From a checkpoint of a small transformer trained on Wikipedia.
Size: 6 heads of 64, MLP 1536 tanh GELU, vocabulary 8192, 31.9M parameters.
Training: a variant of Adam for these matrices, 711M tokens, 5422 steps.
MLP neurons of a small language model. Each row is named by its layer, matrix (down: output weights) and neuron, and shows model dimensions 128-255. Each number is 500 + 50 x the weight over its row's rms, rounded and kept within 0 to 999. Numbers have three digits each.
A block is one neuron, or neurons of one layer that tend to fire together. After each block is what it responds to, as a language model described it from the Wikipedia text at the highest values.

L11.down112:521561566554461510467597460537528429538417478471479584477411511403450492487479473486566485521482543412491493501427547506517536562452475606526553456441536546472487554473462543516538482464432482499509515490396485507473423486462524546410583538498508551482584465456457591564518553483557550507499560505606503529498552577580502502428498421562412498471507514590521485526442427408545479482553
L11.down135:554525490493576474467514482476486451491441424490426526581522449426488517531419465463468546456574484484407504357530556455466573510522514523518530543550425477444483551498476455504494447577544426442493485482460484445447564541557525488442569489504539507557469452573455477454568519393425536493545579436517495527470428618499412574516529569521434542495424447421525429590507464541451465498464
L11.down335:566455528538548415536490536460517473489485553485548461510478570504495465518474508470407443480507455582524465489503583469471593375472503558543491526504499535597506471503448486505467498487488554398492581446555461542467461501577484436568495472504496446517509419565537462516545415488428499515477545482549548428437548581505479448515556513447563487540549428560531594513469529451533533447469
L11.down496:553459477502428467592494567449450498435439467516508594497466466476596428457480532463457423560527501542408402500534528541501558505533478536456466511512487554472575529457497591577493492505489430456494474468513469512388492528493430455416556500517468434437533487510472519547497499550347504382480540532524486508529555465561549554450469533589478590492576504499446561429521471469506519452505
L11.down639:439437558440473363529478523495513458500537492532517507488538485567594510421416476403516462583490374476435473584480491444480488543435524499475463557498503439445534497474469557458518507543494546465528518530587473550484486574526579514499481488545473463451484512455503500541540486571502451479411552519476570530511509515532545573548422562559469489548461562461500524405484491457561521548438
L11.down926:456492459520571489441525489515533529522548481570496472538504494485487537421449498463486416549509380568491528489427515487563411350495533496514525537444626468477483477595524508490435502485423483488509554588549471513515549552418436441525584543505491516490512496463539555443500608454500380506498489495488563448527539534533542481443496472546569564583523468550468542487574553484509597514410
L11.down1163:473572450564539534495527586503419441562523545501460441456453516519487603469415544462476518502515485535447490485467504504531502452508442544422454530527539480493554478520510571427552461545484508513497539532534487459413577506584424590512487465528621491409457584593489534510520495571434482531437539510483492492437454417565530521544495569545436495516452483417510416513529394408578476520478
L11.down1272:457484465492463490398538484450569495484497459523489465518522519411570527484536467423612451510465497550514468461464479484542512528416581524509498563436482484481534502508528506478499502494489512487495402496500428529471522517494486473487435488638446492522432595432565495460543427444513406578533591484431574489360516510442500464512549419555422462557489601521422545510488558496467428606538
Description: Place names and word-pieces. Middle pieces of split words, especially country and region names (In-don-esia, Ass-am), and tokens right before a place (Tokyo, → Japan; the United → States), plus pieces like S-ym-phony.

L5.down23:468454472515453511467514430594538462473474509463502511504413495480455520571572568474561432446514503540526454533605536460517525505549569493541491481453351531470509556497548509507471483483490599497477566466546467555554449396519509468508421390528444386527524481499481550380515488532483486460443563425443518589471491551613537624476499462590573487468530486519511414523428565586619543562482
L5.down121:481455398491485491397438605537502420569527489467460422487484544502555519563510506475530508505452433544467569549558475513513474516541531482557477455449510619441503461480461469558559545550508488473502471431426468478509438473591551510615505509563518547586493429434424464480492567402492522508498490546538493467564444578515558569544471507448451556530380510592490473378400564451492449533523
L5.down180:468561528498544482359532488438494552539564506502502458580586531527394442518504475616483548553492517543515451501485471551522532516499550519388523534503526320376562558548530398486542557523562521525507501536529617457486577519536511537508512445450492405502444553475663554509496512479404508463523525486492532464574565503488509423476503552576532512580520497459464462475503547495581526531511
L5.down302:511592461333417548478513574560507501538507474472499393537467540460468487447534569428486430476413495549544412578482397498495519593532498437592557505522493514526591552528511470481531458481547494482490580523454408547446492550482503533537491488475532500465492504522464474575500431571546454455442528449475559543548497513474558559524555469551414565534561529519449563471480499465493468457526
L5.down813:513578456537555504598490437526529497476533529588512517615461517478437532442619518548539491505435578551427429486521466594407513501563543474576471507526460491504503499539474461484463510499402508565545454580533488548485519435471586534479482499434470578608512444491636426568484449510489451433481590405485491491401508482499502563514449514526603431499463479458417433512523521493463435395633
L5.down860:504456481394529500436506462469534484444517425454462546519532576472518422562519514424588465517442502476442389521523544536538448551570484418561545592441567529508374568461459456492479481484448507497461497528498610389554421457522581520485468535513520559588498470488442502509484502455606582554463457452477495509460406536484491531508537520515493470441428537467552520605538610468482505469471
L5.down904:578506612466527511440528487441488538491357533495543494487425445563446458537527459584508467426425437525557447569435497513437435485541448473498380528522511496500528494440567552623472502582515487554494440447480478512554552602563462527527503462499462577589481503467491530513455551401549574525456546414536459521539485525493471551571489434428467495524541555492487562438452539529460551482424
L5.down1131:624499502441552562484445458530485534461466559474467535458548428520414515420545418490564532449412369526632381497381521492495517457469417476553493464550546475449511515455531478413486563459544568539500508424486594482392552569502580604557471515653414479523476463529538527583467570511473576530470436512515501528443568467486437526553551522526453507548441467474515425548510435501507527504529
Description: National/United name starts. First word of multiword proper names, mostly in tables and lists, such as United (States), National (Stadium), World (Cup), with some colons and apostrophes.

L10.down1053:548454489510509467464533533492423559479445477469523530562537544481529443476479519600503494450576392427505431563483419494449539565452500416462543443436513538537537480587464524498447598545525521494500484524526554493612559429500513451510545621666426500430533542585443537461540461563408436453485558478439424508494445527546526598539405467388455429563485429527598418466500579430487509537540
Description: Start of noun phrase. First token of the noun or modifier right after a determiner or preposition, often a word prefix: a, super(group), pro(ficient), non(fiction).

L10.down796:485394606522448524623501419486472401508437498593505566498522436470481510441522516459501528507526466588499513458605540540446533494464480531470529565519417508449455430540515527519483552541539525535621541476469546473452548410448473558528443385568412480431510574440620537513441500541551601406585566489522555512495576494432563445507477439593515556468378425470446554553494531503520521498584
Description: Digits and place-name pieces. Mid-word pieces of country, region or nationality names (Gujarat, Bolivian, Slovenia), and "Greek"/"of" just before a place name; also non-initial digits in numbers in tables, coordinates and dates.

L5.down304:581519456504458497551588443467443514520473439575545439525451597487435554505486558506559479518539475520560505433543528474531467514498502499415479557491460471461523422499504522434543532594551526358514457401550673498523548442540521531473594414467484529504503542513562446461530445604467525549568469465518490449526544476444502531497490455473402468499505584555462529454539484573492502463586
L5.down423:545506550512515529444434541522534546478440521580535502570465527460439497541523418524506549534470471514518444537578493477638399506524487607490522427490534447484527487548435554438457483520460515534458486487441561476486574490509465494477513487549442529490427476472505565484481435600483536546568493473499508466508532483571604510470475461577480514442479464562583504567527496446475547516444
L5.down694:481450492503504554520552460453447516453433571525469455534564470571642505464532533456509506602588495559513518434444517447405564422545486528425546547500434472533638456516409405538515501483455502491385588543518432523482497477534528509543551486499542502492506525624502487435571528618489526577487470479484548495446546505561456465551532434557474471454472474453452498553536469459613529494439
L5.down714:482481587552544464480478542496432477485497406535508478537552467489527581526550405468451565483509471602464557401456533518527424514508479510438579472521475487528516501528502438403584450509564496533545461367449469477492558512542542502523555481528512540597479469559571558462408615523509487483609445532599481539612457400441476495519480501489549369564477444468488485466492565386568532546559
L5.down785:525497494497519455505499456576427448513462488457437447513471426544538611461525436553573403478552507517442450531532517473416487602485528497463404517491515573451467535541471538434450459540429502475546497517509543519476481462540429472416474470527444477536488463615502426446542456532542532468391447381422498507496458490509501448561536463499364408574539537595477565511481540476589532473507
L5.down833:550510556511541531491379486532462486556436491518496498459451618523463460473433441524443599489524442572415433525524521485531473552386505520375493471556434478458507525468508531480556504534473534548505519518569670461524527457499499493447485474596464457558454557579543530459458461566481565533605496510485490491554553529553533555584399505499487516481459582544618566516493538445452561463455
L5.down1008:471461566494431532576514488445536564427520477627466470569523469510520494415572517525520484534481475484497573460478446502496468369462416503507581493524550520485460392571451524501477540422461452481460501460377523444463499527435551472489468551511461533514411534576555527577486447481480581549479503549486476385621498525414460440626491485541430504555478562527473444499503496566399435459413
L5.down1400:493536456430475473495442458496498553462557476578399546449369477438497487557573583471481484482493487535407507460497526602552446518506588567539501465519456519500485549494455533384544356519488453523573426467582458439584532490501537450497525501457549545441501522464554545472516488545440477480549409442459504567436480422406592535494465555518497406529530433464479401460538520543603568535496
Description: Before titles of works. Tokens just before a creative work's or award's title, such as "book" in "1939 book", "Award for", or a list's opening quote mark.